{"d_mlp": 896, "norm_place": "pre", "norm_eps": 1e-05, "init_std_up": 0.0334, "train_tokens": 127700000, "steps": 8484}
MLP neurons of a small language model. Each row is named by its layer, matrix (up: input weights; down: output weights) and neuron, and shows model dimensions 0-223. Each number is 128 + 24 x the weight over its row's rms, rounded and kept within 0 to 255. Numbers have three digits each.
A block is one neuron, or neurons of one layer that tend to fire together. After each block is what it responds to, as a language model described it from the Wikipedia text at the highest values.

L7.up47:175167118105120117158120154130113163158114123065124156096130126138130148135135149140116132115103122150146148094098141110077084122131118161117091154161088176101120115112113130173143083117116160125137107132145096100136119145150111100144129184131106108126131114115135101101111091103151141102119115152175108124125129148121117115141092120142129127138066149169140072145104114111116141120156103124105129120156164091138164158076168157133114132124144146139123167133160123141119153104089152158120134135127123138140150148122121106118127120112076106089132126163128153145134116131098127106133139126136143112157152157086102137161083156100116135165180189149131149090181142134110142099101
L7.down47:119142126129131138147098178142092133112126149131102122098135155103134127164092092138141150141172156143123109138092134106171139144127110139156152161111114147129148136134138124111107142138134127193129165135113151131100116150144088175119118095127151161079147120107132143119084173103157079156155112144132101140099131150139131100117166164117144160136075124137136128125138101137183147150075146116110095155069123143135101084140179090166113131113121144106102127127104126147173147158166132124121091092150090152113139095117107136127123113141152108134124145144111106138144117160140125134123150112135132072071098118134151117095145127134113110080059128111144120111096096128146118133106
Responds to: Coordinating "and". The word and joining two nouns, names or clauses in lists and pairs, as in Native Hawaiian and Pacific Islander, or rocks and logs; also adverb endings like -ately, -ly.

L4.up195:171125151130092107115122149135134115141173092120132099136130121121090161118138114142148148128103085096106126136120146159101075146090141131146165132101161166097131082124155087131123100142201100126119072127123148138156112108154141142131111097138114140134123150133165115185139108113111112117128159098097140146113113137168144140120140118167098140139137176095133122134126130134139108191136148117132117141120110119144141154130101107105109117123098148167107164143159120113131121154107091186117116133126122106115100127073121110077147136075085151160111128150153112112104149125111121168181147119119079182148142163114157136137135099175125147121125124105108130109096123116124104163140
L4.down195:119079148149148156130150118116096136148138135106122151123122140100093151116127102113091160167131144082120147101120150076157099093159124128121149128158132137129150095093164102135119115137149129146131148157094171135133141127117145141122131153117106121135169143147129133096128081114101086131092144119145147073130109149097130131122162133199104104132118157106101137157158132104137124126150100096146102111117132131092155202111130137102150136159092134112102136152136184151122104126136113156084113099092098136153139112091116104123138127118085114152145148097126110093125139135166138118150164144113099157114174162141162126207096124161126113115125112112104125136144162148155099100114
L4.up397:149142159163126092093160100141129119112158118127179137114139119097147111108133156150162122121100095133124131164150117136175126100101113151116168087146120151104125108148128088145123114151143124128121134128135126128125171117137128140111111164174148191146158213144130132145096141111098122167112125117093104114118141163140166102110123104142072174156121151115117105152116167104179119142143129116140137112128098154127160088132133121098123126101071139109123162093147120108124121136161121144133115083125129115140125163117168093148103170118154131068124130131101150133140133096111094080150134077086089128104148129149118099096116097139148139152123081113129123103103120116130129120148
L4.down397:121113155167122117098135137126134091109165144108120143124111138111162144114143102129127109141152093120129099139177120092130119118141166121138133096129133088124101105134165095142157134140116151098135175132139107125126148093142095147102147127104156141162141166191125151149138193123123091100092151126127125124107072090136145120146189120123090125170123178097104083131126157122150149130126068109123166079128119145128159109170174125113120140138110120117123167104126127125156126134170123140148119137155139118155112091119148099122090150118123136124137122098070168117140132090144122147118171085125160140137112139087141199129094103114121119104103107127107156125107144122133134097118
L4.up494:125126125187098089099109132096114137170184107172128132156155138143118147148106107126093111129148084100127127129145172155097124111060111142104169115131151128148176140124118111092121124098130115153093095091146116126124122121097115069141117128135120100147137149130177112110139109182117159097126159119136128150130104126099142153087152134114118161128120144140117127165118127141127131172138143177131136125120149150176108138150107136109108159118107101118157141113163087119136112126167116093157138167103079154077123124125141138153117151169120116149112126158114117134129139179145144105134118103123136167111117069127124134118088080132162109122110097106109173102112158140120124165118
L4.down494:088114153166171144134125122099131125109080128095141147090134137093116121109134126118158139097089181161125114114135103099141104117115102099109129088142132125098121127121142148090109144139133109143166169126116114110113127125148170199113118121112150130191167146107088129119134101111145119126174055177066148106105118160125125140109128106153163126131159180144135142095123135148142117121129155127115151104127139174104117119187123124149139165119140119079087154135118156090111133109127140130109117124154141124158122129101090110134147147117103178108079119116124140120146127120161120119152121119147098092126127138112174132121133093112149160157134158121140122186150108156128103136121
L4.up573:136098163130111104113117127124130129101137121145125089119146152121146148100105177141127094133114109098170122138135137120067129122096121146136090146101158143109110121155124094122137108068124120130133087130150158145147170104155119108117129154155150157145167136099155116166168146085066159109151160128088135127097075129147123130158116127126079126113199127114111149154105124169153120143130096140112109122156115124156121146191109146107103145157121152143104148114096163118160138108159142132132109130108101140090127134080092170142123202138104092124095127109138157126106148139110127129106121107092082130140102124167124139141130126136133120089140130154131115124109157152165148137154
L4.down573:162122160129122126107109095092170143098108140118161156142110105076115156099133123116126150165137162114134133158091121146129106124126125137130154132135148124118082121156085200110101145146150137137131146125145158125142173134100110117130131171128086074119141169174123138121094127115146118156153157153129153140089113138132113116130131092152149178100101122128111143118106123125140117126105088116126125168143133115126148126133127088092156074131114127153118104172109159099076153129121110132121094162147133159140140130139100125103106139146120154131155058092135132108112092160110176124137187151146128113124156173130138155150145120126117121086089138128115069129097113105101139102162
Responds to: Infobox line breaks. Line breaks ending a "Field: value" row in infobox-style lists (taxonomy, time zone, born, elevation), usually before the next "- " row.

L4.up375:165133122131115146109137118160109149125128155105158125139101199106099187129114142135125135140116151110140113107106087146153150119056136128133123169164124159134148118075212100152137134126151122151123127135134143127095116111192094132130124120150137112124133134092122119140133128126163147114079142134078143153126176110141132151101103074118113099126145141099155118170112164154167127145148095079115103103157118116085142117119093130149143121127130139133120110148114095092126133151163080118126159139100159116135137131154124151119085141102164120110134087136132139134086152134162169147136092111123118087146103119128129075128103114119158126107167121102144094108148117103137132132125
L4.down375:170079111144109154126096108144153158150090106167104163086170135108136140103073179126148162096133138132123128115132112180137137085120119142148115128147166132143124135135155132146159101096109151169143155123095120070086104100112102139152126098108153134130146134137143127158120139093109134136135149106126151131117177134131100085139098120119123134146143179109177094148111133124117087159135124136147114099131118118136108082132128125090123120114165105134120133166107141079166132120174139113100165113104143112134130085159129157156094143142158135099169096111102090137174175138184156115129113103088130116120149131133151115144130138144157109097111142126108130143126116133117123076110
L4.up410:141115106178128114138119172113103142110115128145133110158105114129102128156119135105145144143150132146122117117114147112114076084097145125122140143154126091137156135156130126162141115149121106073118129128180149112121075129159120144159136131134098117107136102140081090122130131115144099140157137135101111139103170112140108134118128104064132136109145127174131148131166122170133111130134116134152154173128155131072168141077067118152109120119075092127135116100080112118127102139157103166130145129068114160131156120148087109117133125126161171112106106139129144166123112129177135133158087153118091134137118117143144122123116141072139108142115134178109156152135139123191151126167
L4.down410:134142111124115090123160133054099113145148170135128137141128135111117124132201163107137081133138116098130129129136169100129131155164124136106131095131110157098113106140123131163166104127110162118110125113165146129088083156114135183132136140161153143136155146160153113133136145115154147129099152140122069152092174110162139129123135133101151110131132076132115120113083144128140107149122143134142113119141108109102145152111137133102138117075159107159134132087138081152140126145100136153119177141082106121097111099107123092108129139088133097202103114118147137127120148133105081140132130114080153161161140120136116146154081117117128133166112136141134105130142161170091142131157
L4.up501:114146177127113151143165108149122126093137116105093171065079147080126160121134136120141174130152098149132129117085146098093121125125146119127165147141144076133125126103139094139143125154116094105157112121101147147126108135194132104172135130091130070111106118140150132098156104086169127153210120146091104139127138162192143122145153087119131146108126109137167166103160125147130162126101093125137141111119139136111130129128121137124100148150121171135116107137122089115152145116139136159141144120161144121139133096139123110140122170103122161108066122144156084153142133148174118123136116127142139127130123126108107127095149131114167099078116120120121087129123112105101111135119
L4.down501:148164136122141156118171148125086138132152119134117142105122157141132124144113111140119064110082134089112126160087124097100110072129155100130128135134152094100112109130131121113219091113124152150114121148172136176140122155155135188120114130110143079156094171101141127173160098139127107088160105109106123140161130170159160150124126133121143165091164130120151170137132095106134136079110144106113140158135096158117141158123144095113117114112128116114141101134118149126132107146107124113084121153159099096138134158131127172138130158100138127122083088130146118114115118120153126130139106158119153121112109105156120145144120113097131090133096161066155148130131160124125112143111
L4.up602:116131111096107112161131119133187101161110134112160132150086129105136169127154130121129160130076157111100076101150102153149125128130092160136179127101146135111110119133134107124158121108139148159125070131103146144194110167151127114117129089085090121103173118121128080192136123151130143151108145110090121155137134152109105144182105139109105133151145151144150135160117182144145103159137131102156122124155132110117159129150133139108136144089104117103109145159104118144087101131152079144120109136134146123164132120093127152149139148111119073138104147127118133157128105133128141197156152130130138113140125163116129109091094123142117110108095078137133144095120098101129122093140
L4.down602:122135113111135111146130116135102131149151108119152091161130136104137152096126103114161158133132120119106065114128098107151188152086102110157129163092114105147171129096144114133163173102120113146119084114136117116099128141128127102101110144159099130108174122106074122152119142103127104132112154127165145128165154157120109116166133149126141118141102150115144138186112189131153144179159113136117132153129102092161146145103124170108134114100128113102137124103144144177122090140124118119124157139099152084172114113123127154133090099121075097148168108105116129122176112129165134133127115134185115054078131143121118151151123126146105123141096130144119116125126126115165112148106
Responds to: Mid-word fragments, mainly "ag". Inner word-piece fragments right after a short opening piece, most strongly ag in manage, manager, management, also Chicago, Whig, migration, must.

L6.up64:123136131090125118152112111082162128092144118153132078153159114115093167132119132113067141114138112113125139148155113116140170119102111175144123138093130147101090107136161140115081113114113105183166086120143130134170136119150148135084141110128174110139125129112140136106171132134117109157150080165139130090117166101125143121130171141100132140114164124099147112162123157092152106163122120130105149135095172090136123094114097162150135104110158112111135134101107151112144168099128091131101098165139073140129096092117121112150189101189147131131150155145131149156113139118104142154121108111173134160135096113129128141163112130113120092123129101119109136153123144146166134139107
L6.down64:128151145135112137094123131098155164081137129117106128187096195124176115138118096139129135110153130085155118098148106152123164104127104121113146099100079105161117083124107125098135084073132146125148098107117086169107146131166149142133134102167120176170115102121145127114145126112098132165147154115108127126167122165131141131117134116111145151067151089125174125125126119116114151089121158157101165169108149121126159120116089123157111130141160115133117109114121120107120137103118114114115099136107144148081118143125172125128144097136137181086133146151143151153153111111117142148146116167122121163121107088144137103194125134167117154086137160098132118149144127125149129130149
L6.up589:073098102136088130136081094125137084146159145141140135138144135146164139129150111090121090139103094135094128086107128153124079117127111141093185110139108135135135119154108113177114127115135106093149133128130106130191140145125168079141122142152116148115133144108124143145073135120115098150092153138144143112172135115111097166110110124143122111125114156108133134119132097144177129140102139108104149076085159108133117147167122160128111133131147106165123155108141132125153114101182111171138084134158149158133118141098125089142133108142139136106153116145168182132105110125115124112176081147170135158134148108096115168122152169100157152121153125114101114135160103092144136139137
L6.down589:075111097173107157126123086137096137126099124090103108123172161133143112111132148103129101131099102150152131095137160130137132123124109152099111137166147158135101127138147134144108149098102104120143165111136115123164143133151145107207125125131106156109122118148165134141117147135096102124133138099134126170138099138095116146097161134121138114124138120094121095123100108136140135187132101175100130093153114087117099095119117132163123150205144141128148099135102168114105142144142127126139130131127094134125160149088115137103120153153119103162162067090168166156125102144080131136124111131097151152168133106113076156152143129091164143114150101150163096136139154099140110127117
L6.up648:125102134163100136141127159101157118115080125118129104182188125120125119158167140171137142157134114107120149142160100120121082082118150124099105129164126121093118130159156121072132167161169115101147125107108131178160148097119106127104144138126163139091181150101148146109129158155085137155165102115135153062164125128158145149095148138107138108122167146112085150171119124165093134120106097145124117114130115136127121116108141109130146135099133115146147157133114147096130134158111128132125092124138140131129149139120135111104087141101156118133107118174105140097120106155164131116151091079143120132120128150108123119095113116166098070140099171084153147125166106116131134131104
L6.down648:107153141140132095174144140068105117121122134118141153118104146148107121108143086145161157098179141130147121136161141113113083115170138119125120110131097126085113149134195124152129197146157149127096145114167157152097106080153108146100139121130113198144156108135123131109127151112138134160148088121136123064126110136121128136081111153138153146126138149111095107161157163150097109129088136147153187141128095138141123139139119136130146127151077109181113150138108133154105059107125123130117099091144129146142127110159100145120134111148117134114135111120127113121133153100093128131155160158116135123124123111136150154100136133110112100141124132098142076090132103143143141128065
L6.up789:153092123129109150150151105103128079105140125122172150149137113092106123203116095137105122131163109133105133135167095096125106122095143128096154087140100117134098152084117113098108098176112105119128110097085138130091142088100142170117115136148132153148087163102138161145088120161083124172140126151158132119121115103110190148111126120127107126120134157110115131097100143122169124162150127161121136128128143122137137149179091130110148121108121120162130123104118148102175158120155112134120126140153123141145153163098134114166103089149147150132103085129117146102116147125139133103147136155158132159142186120133131125127081107137110146134130157100126118141110088111205140155146
L6.down789:105115116155080110140133105108123163156163144094113079137122140119139089138082155119120085150095096157138093139166157130132099116147146092104160069158150081093087106117149129135095140111115130125105139109148097155120123154135153169112174121138145126176161151083093169148081139132104129157150132087125131088108138121125128127070147130144112132135119109111129133151160158151114154158100123142154133135116143109102108168158123135148138151101116128165137163163104132149132118136110112089142117087152093113143105154146110126172118114134141139132113065101166143109111150100115157137153163153136140123107119146132141117168103148145069121111133129129130154167088117113144123133129
Responds to: Opening word fragments. Word-initial pieces that begin a longer word, mostly re- (reach, revenge, replace), also cl, p, Ch (acclaim, purchased, Chicago); also at before numbers and infobox line breaks.

L7.up432:126135136134115150123171152144101137118122094152130169120111116103152144146132150157105137129135095063187102089129103124120108114121150156130174099096151145139074142154181116135131128099105105075146106135120135132117160152121123111159105134146118130103136129114106102118114093114181142124160125132136134125132139133153147138128101114130154146128070119117145136113137078190123087110145153160154148153146156128160149131144129166079101098174156101124102119150134112116108167134166060113104134135145131176160113142104163122117146145164094133134105107134112145117140128079136160135110127121124148146086107147110115140105126139126162115079135157100146111131091135072094106127112
L7.down432:130129131122152104097140130134127144141141122122169132106124141165078115099098107137118177089115109108096128154081087185117133167146113085160135129122093112130122107121086167131181193124101158155161115124164147113135144155131126175133137109146110120160131143149119181136140088136100134130149133145124145113109128101142147161122097128161131121073160135129107145143108120115103147145134107076124132112105109103126148126094120099117126114114111119160134150149122138158119103088110147124133124157102132106124095132149113125137129142143144152139154097128078149137128079085179118181144140154121068120177081130147125124113103087109131125079097164157158133137149161136156117115124
Responds to: Early word-continuation fragments. Second subword piece of a word split after a short first piece, often m, p or f (m-ess-enger, f-ig-ure, m-ag-azine), and second letters of abbreviations (MF, MD, PC).

L4.up25:147100179125105128125118141111199129144114117098145117150135113160103104094126136129125135126148095112153093143153143121153128128160110107138137087134091134124141093122089114136114111118120122121130134138172113155135145145110091142108128145099155118149131150150156153133101174112193103170132118129122110115153124126112113158126152161140098145151101125161146097106112161121127146112135124101116062130105126136131133058081174142120133144129118167118148138125169131190124104153122100127139144147126125168098118136132122132096104099144143149147127116166110147149122090141171078176075152153097116142102173159123107094097133150096107151115151118151142156110076129089103147103138
L4.down25:147131069120157131119128132097108097144141134133142133131110143131144146134100106131106133135099128100162126061094167132113142147134130126147139160135089140129080161145103153126114122075151140143123091137102094156170062156180147126171141125100098152105136109143137129145095111154088128117164135104154106135101071114118176117120176104131134117111098157148142119156127114123115145112089130120113110106101170110125175100121138153123133151173131174100127138138111170139155182139169138145127109127151117158102166144117148154109164102163151081144095136125141123097107137121135116102131157106132115139137124129171144124116113134126148172138137114093106089131123121137144106137063
L4.up522:105115112140113151144128143097119110143137116126143141152132106155117174133105142153099127114112105129157167127130122109131146166132153117136186081142133103114142117097152090136158098110133149116129119131102141146163105141121127120133155128106143085096172120129153155153095119108170135122169130101143124132129158136169167120165143123154116097151108120137149145088130180107133117138151124121142117113104128172136155073086124121117077134133104152081102122131130137114137089084073135135165110172142094095099139135164141113096153139133113123145134142116120072142117147102116122111151135199136099183128195097121117122148156161089117120092147135070108140140137107123096100142127
L4.down522:105146107098144120151137124117141126131121130096130120135159112147171158113151084100137137130157122151128088120136187107123106095147151125148145092113123193117089090131116167157145114118108150127109122123114139118186147115160135079139116113076120144167097101135110168131173098114112125142123112116098103176119132135105134123127158111117109114116154122114097135153112160143128135129105182131152117074098119118143134126121104057124133134146110142155156133167115117143143094154133158137145112155105145118110160144164176124132199133108147093102124075084150134145126104099120144119114161094108144156168132125104155103125139147142092159136086131113138128159125135079104152143144
L4.up769:137129147146109136152122087122157136140137087174124134149138122116106101151153162133125116116103134084136165112139136125091120106126141139113168172077104122142104099149120138077075134114106110166117151100077166136138140141159116081121145130141087114153131132115108142142125146121186081142123117098157101162121160088126122120125155158154153161130159179103131130147084136096156087121152102142129091160156122134133115130126118101104110094112091157094127158138185143116137148099098151157147150151115102141160146129145148155106134126102174129118138153159122116115110107151111075105141109156122116147132124143106165117152125103062153111099095141121116103115164122172128113131129
L4.down769:128113148134133151095109078114136112079128142130156113151116097108139109103117165117144143128169099127153157122121125071102103072132132124122088134119155123141087111119170184151087158088134128142148143161119146148135123146130142106165136122121125118110109147118115122158179140119121131170109140128100207131119164131102176139113111145066113154122182112155100089171110128136110087121142167107101114159103104106118116145109062127105164173131125136127136117133139114174124105118077142100141132135144112116129184160168103130124156152151164112142125138156132149104129114102104152162134111131120123127118140132102139140158129123142100120144110125120080111125085099135119152125141
L4.up888:152142110121141137160084125117129101162093061140127136148074115133118166157149173142146135152109149147147158128137170123123098127165164157130122103153123155126142113152087129174131131127117110151140112115151119099100152141105088162122123120114103133137101106098118123101145153131145091122120098151112136139123135112081126154100130127134104073127114130139130080112125155106094173140094148134115132104132114153116184067124177147137124124134103148139108183131137109117094106129119117105160085178131082129120148128178122112081097130109113128090121150116130165133131114110113096136106141149144104122114181169116098102118143121114142166158130134136143135122175129141176092132167
L4.down888:144125086111157168175163065108128139133105091097155139126176157131135115082122150110066152132136128141095111123127109150130155155144119131143138168154146156112125163141117107182111135127136087210147125109116100113143135151140108127103134126121142140067139148122100108133150128109117165106136149135101102131126100141118110142109131091142105136119079123150144196127106135151125105109152135149101099143135138117135117120189152132125109106081112122119102152159121145165122146152112184149087078120145148078134111125131130097142119101166136151128141106095126131157124080135152156092115116125129109129112097106134112106114137125115134125121151144115153171120108075133146101133103
Responds to: Second piece after capital. Short vowel-led word pieces right after a capitalized first letter in names and places (S-ac-ramento, M-ac-Donald, R-ang-ers), plus clause-joining and after commas.

L7.up110:118110164121134089133095138115109104148125113160192102124119168074132150123122157127160179110102134131138114123101110132099129128102173172133125142097111142084119130138155145142103155128134109112145115091110148123099145152181108139121140091131129122129195115123085159141155126107121116106165107110122158166109094139119123126148101150147116146110119154156107129123162080140132131118134160075122122124148118134126114152112121121120134211120109117146139148151162146116147082139121112122120172100110117165063093114161135133125137140140108137139123089105167117110085099174171127129122141106158123138110144124090148113142169108118107147105129127132127136082108126157102097188130
L7.down110:132113150135114100113116096109105186129119112121155169169132121091129112110137095134116142120160101139130143114116144173098142140168143144115174085125133098142161123136144108144121149110084135134143140118119076118136161124156104096148091119137148103167143165106143163099160136122162137149121136116147096128123126139082127146131113086155104114106181143177122084123120107138116133133149132075146088110182106150166100132105161154125119176134146110125102136142120145079136069162105150103136102131118129096128133127155142100134092127147166122114133080138149139109146104190182151179141131117120146113142135146087157111138105103133126142111142105125080130141095134114105121097134
Responds to: Infobox field value starts. First token of a value after a field label in infoboxes and tables, such as numbers after "Died:", "Elevation:", and "Running time:", plus cell separators in table header rows.

L6.up305:132123140096133146138129107105072131151142096130141127137100153148096143163165169120082145107100078172109131120100168150125095080137163156134163113112110157134135093126115139161129083115125124156132137131148118133076127149130111130104166133106146150125111121094147130142100119079125079094100120143167152133116124146101124140128122113126134100119109094155142119113116146115148171115085158116135148125128169155155126169132159177157148114113142108130134167109149130143106183176122154121138138149118113144109152103108149084126116115139101067096106140102206145111147125081120159088111107121153152091156144137144137116111143123151152146081148128124120123133123144156120167150119
L6.down305:108113120130149134110113092145107114065099151146132111127167127118108135088139118157108125160176156133101139129184125171150147140131149110101162139163145106135179122133146105152155168134176116125142124111095188140127141122120165120095137123132076144104135087105116166144146128079135155115177129125163110151077092178151121106139115154139138152150129164111118092133085112123139113130131109151122084193120145110108102126115108096128130117145111120093087150123173132144089149120108101108127141160107093129095145105161124145095131134140148135117124135134149127144091153166153133165142081146109126141101161142124139113098124110125109079118145118106111126131148092107156104106145
L6.up729:132108174147142130147120126141150100150146130096127155144108152104153177139162153102125090140136089165082104125117110111136116127143137137088110134153117121074145116069149128157149138117104139133165134127125132093096140126147148158157109132133126083093128126145122161167125125147106157066170156146146136106134146153119112104166070123144110143162128103158168151137096103154118147134146162160114136139104132171124117126118141132124149092153087133142098119105135143112079120160112080109149119167176127155123095121152137164126111128114123120097122133115141095159147122094158119114099135148129102112124127063143127078097121080156129150122143090123156122149168126090090146133154
L6.down729:139166133161117120140108098139140157110148113150105131162111125094114133132144138090155144109108178112145124123130086098090100111130195123131112136124104129145138126159114152129098065097119170095144161132079099119161142154088093116083124183137120120136138180106115175125109143189176168157143133098089097145145171142119161136127119059139122165102142160097094154127163121152122146148154108141107112152112117114139131108118148114133116147160119105127142128129124094131124110090111123127108118100125151116108112108134138118188107139156121129161096101142104148145111163117122119087112135146125146135136113114129126107117153148102133093132146115093155167126145120076150161142130
L6.up755:148128140107133139132144179146132089136111065113131152175166117151121130142168132130119166136140142106127132100115154109141085103081130131163109163134104091144138097099088147141122123158108141156094109123157113125145109161101090131119109127070173128132129125141104114121108122127143142081114115101128160102139141126148122134137116092118119131098107146201108156113145172106150171107134150170072148105152123073110149161150126135134090140137105158139104132121125094145127109172160137121110149129145133125133165157138124080141104144116164123106082123120135101121094103133148133110106134154141065102108151145103129128182175137125137123120179099094098120108132136138148141138116
L6.down755:113146093097093162135136139109163100111150126125141133145163075129152090179137090128128142175150142124140125093118128167145143151101144141144135141138091134133158152140167143151107111119127195137139058140121118159176113092169160145154131125193160100145113180099117124142133142153149126088118142164078140155149093139120138089134129127116128129135143112145116126120110135161127119134107150174154129158125122108108099085095118105141115117156136128150144153111123111124115087111109150136111147118084163154127108084124094128118080073124121123135157127152121098103115133112104102087187124148102086108138125137153116128135130111145113124113126173143117104141092144108129141087116
L6.up794:140141176077110140123121116129104172106117119167149137125172107155129161137079162131096155130124103157138108100156149166142091091122156167140119125136166147136127081160135131151174155147148137110140139128143116143085123169090119126125119148117162125133116128099144108114135156125138121127118074101135149150117149115105119145117154149116141146118098116104123147127093105127102152093129110148090103134107125139187178138128115081097111131111150141133136105110119117166096106101138088074128108152125106153095113143138164163171112167126103102096126097144101075114138159149109149103102101132142155129162121160130088136122112108137193172109139172104106114109141132105129114103124
L6.down794:118093126143116137112154093087179124136128125165150112122115149132119120101112094120099112096081132103162089139129114123138144165123163085080099100073099153122096140153133131145102148112194073130155151091123163112157108149118193112139098118095147127145148083125127132153161143123130112093102102149117114141089101129126137147136077132152118127126151087102099115132152147117169107109138118135118097158110103123132162172134104138083132159116142131113094144147140138159136139137118121107159187131105112136156138138078148143180141127138151156149131129109127135186166158151115120125116127142127128124117162129169108154097140154135080112144117136116142133133133157128148095102119
Responds to: Comma-and, V-name continuations. Two groups: and or with right after a comma joining list items or clauses, as in "Georgia, and"; and the word piece after capital V in names, like Vernon, Vancouver, Victor.

L6.up214:123140138132105171111122082148124103108169129142138106125138109137130097144143129178131133098102126122113137149110128169102140143103155123119131109080165122142080152142062107145110126127083111139132084169162122142101107113142169142116150092089141138157149120153157115161102141055194141129130107122090136108142173117168146106109145148100105110121143166112171154105150084126106142100108119115144155104158128147144151162136108121135116134160098167130089133110124124103120147125102142149131135147152153091131108153135091123153152125148148134095125094125131130119126158148169158132177115139124173107131138133130141127086108109115091144089134137096103153127149140143163141100072
L6.down214:119149141114146114111149064119103116105142126136107142121138171127122104147111137116160109180133130125143176105089116111151121118141179080159115090150115146133145148143091100129155122107171124178153146113139132154084165096150128165094101121145114136146144165094131140131131139113111150128145092118098097117113175128122118120144139131122134107127126135170098156157101164106117105145130165140119141126104113138154128109084103158127123134135135122166163143159113133117138111128103123124148138103124078124110125148089103151136103168090105125127130111169116136141141098116115118130084145105126127158065094041129121138090191105167157143131155160115158160128075122138128137123144
L6.up294:117101141136126176132099109135092089045113130142082081107137134146148135145117179141119131114127133126145148161138148145114102098128168151126157120108155123142129149158188128136136111124074178156158158091169138169149149108109117129141165155127110129117125125139107142149113092088128101123103182113101090090115144078129146123113127091137126110145151147144169132126105100112171142126140125131177140086169095125102123133114150103132131130103118112148134145133129142144136170133152124097155125131164116121123092111125145116097135149103147148142116144194151126131082133157108140140125120105132131093177128164106132128109132122083135121111084118121126150126090132093138074110145
L6.down294:101114110112123157107131161125168147119112175119136119153108144095122133109122116150144138112122107121158151148159110136111112134156095126114140092210109145121141098072116107165132094161124110107129120134153098133168090129126144115110107144122125119112146149129116120141108110155109095124137125144099087092132175114177080120111121174166102152140134107118129155121133101115110125145179170147145147138143140145096123114146129136123129157138128083113111135188168148140142162097084161065134091132093083084137140151135132128133115122129113128103163146184145134102144132128118125083161140149072122134118119128158139104156116096146154098140140140117117130157163162132102150112074
L6.up718:138093172114137113131155134092109138128153102169139121109087128122153127149105100105124141138117135137112097094115150106194104125161149131114147111147084124121127107170135171140112145147104159122132150142113128073147136140150131131155107153107109152115147090131164102162133116109156159159107160139118142068133123137155114137106124146118115091127087127134172128131077156088123147137095124109145113098108108145079150169108111118138114100139139112145152120135153089120144151160173134140103134138145168134137163129105124119158144060143143142156132110147167122118117137154147105111103140143074175117129095098084099134130157150079148136179142100103126134120105092112183136129122
L6.down718:127143151177141119118133124129111135122167210153084135145107132139095180133115135114116161133142130117133102097105101152115105154097150112160147113069134143138128152146115169131171158100170134170156118101095147117146090095173149144085152147110120133118162175090078157103130156146149132118153135112107097141128134146146135095145158141170120125130131129168132102110101148144141142122150143118094075138102126128138161165093093184090107103135127117105087143130130117113115128164136139144114134095074097143103118104141121117105116144135135082113145089145149110120117103121137120092106097143125142159146122119113155120149176136174114105136150109131116111095124113122121168126140
L6.up891:171117158111102176157119161128140146124107114163129150093127190120119089126113152140126153171126167136136133112124154129093157148150137125110185158128121097107099140111151117118130168120092134127128114123141147132096106124115101162128133129173078112135132152130135098127090097100144086149143129154125130107085122171118133151106137114086111122113118161159148151122148112150106100150122123087165155048111137132136145132092081175096084103117105131173092159131107115114086159153155115117169122104135148114141151111123124117131134143162142120135127130122120107131153148104178098097119137105154141124108125131092085132125167131128126084106154148144139165142132157090135138125080
L6.down891:136133113188128156086122101103098150086119139107140076116145130117134121134138109146133129155141064129123173118151150157149134146096073079119085083136145145077145114138113106133148095165118158136150102081140128129134103143114120163161164136124155119152130153128145144146170140131104155127139087086121137133150078143082137102095155109139154146138158143138122088154143124146111175122142134130187105124144088098121117109130122104098103107116107099134119125180153118146129136156157136125136092142133126093127169118132136100158120093125105101131112166150146099132117098118111150133148121161093121162114117136166109122133150131139156072140123122089136138106152125097081164119145
Responds to: Mid-word subword fragments. Short inner word-piece tokens that continue a split word, mostly the ag in manager/management, also v in provincial and at in patients.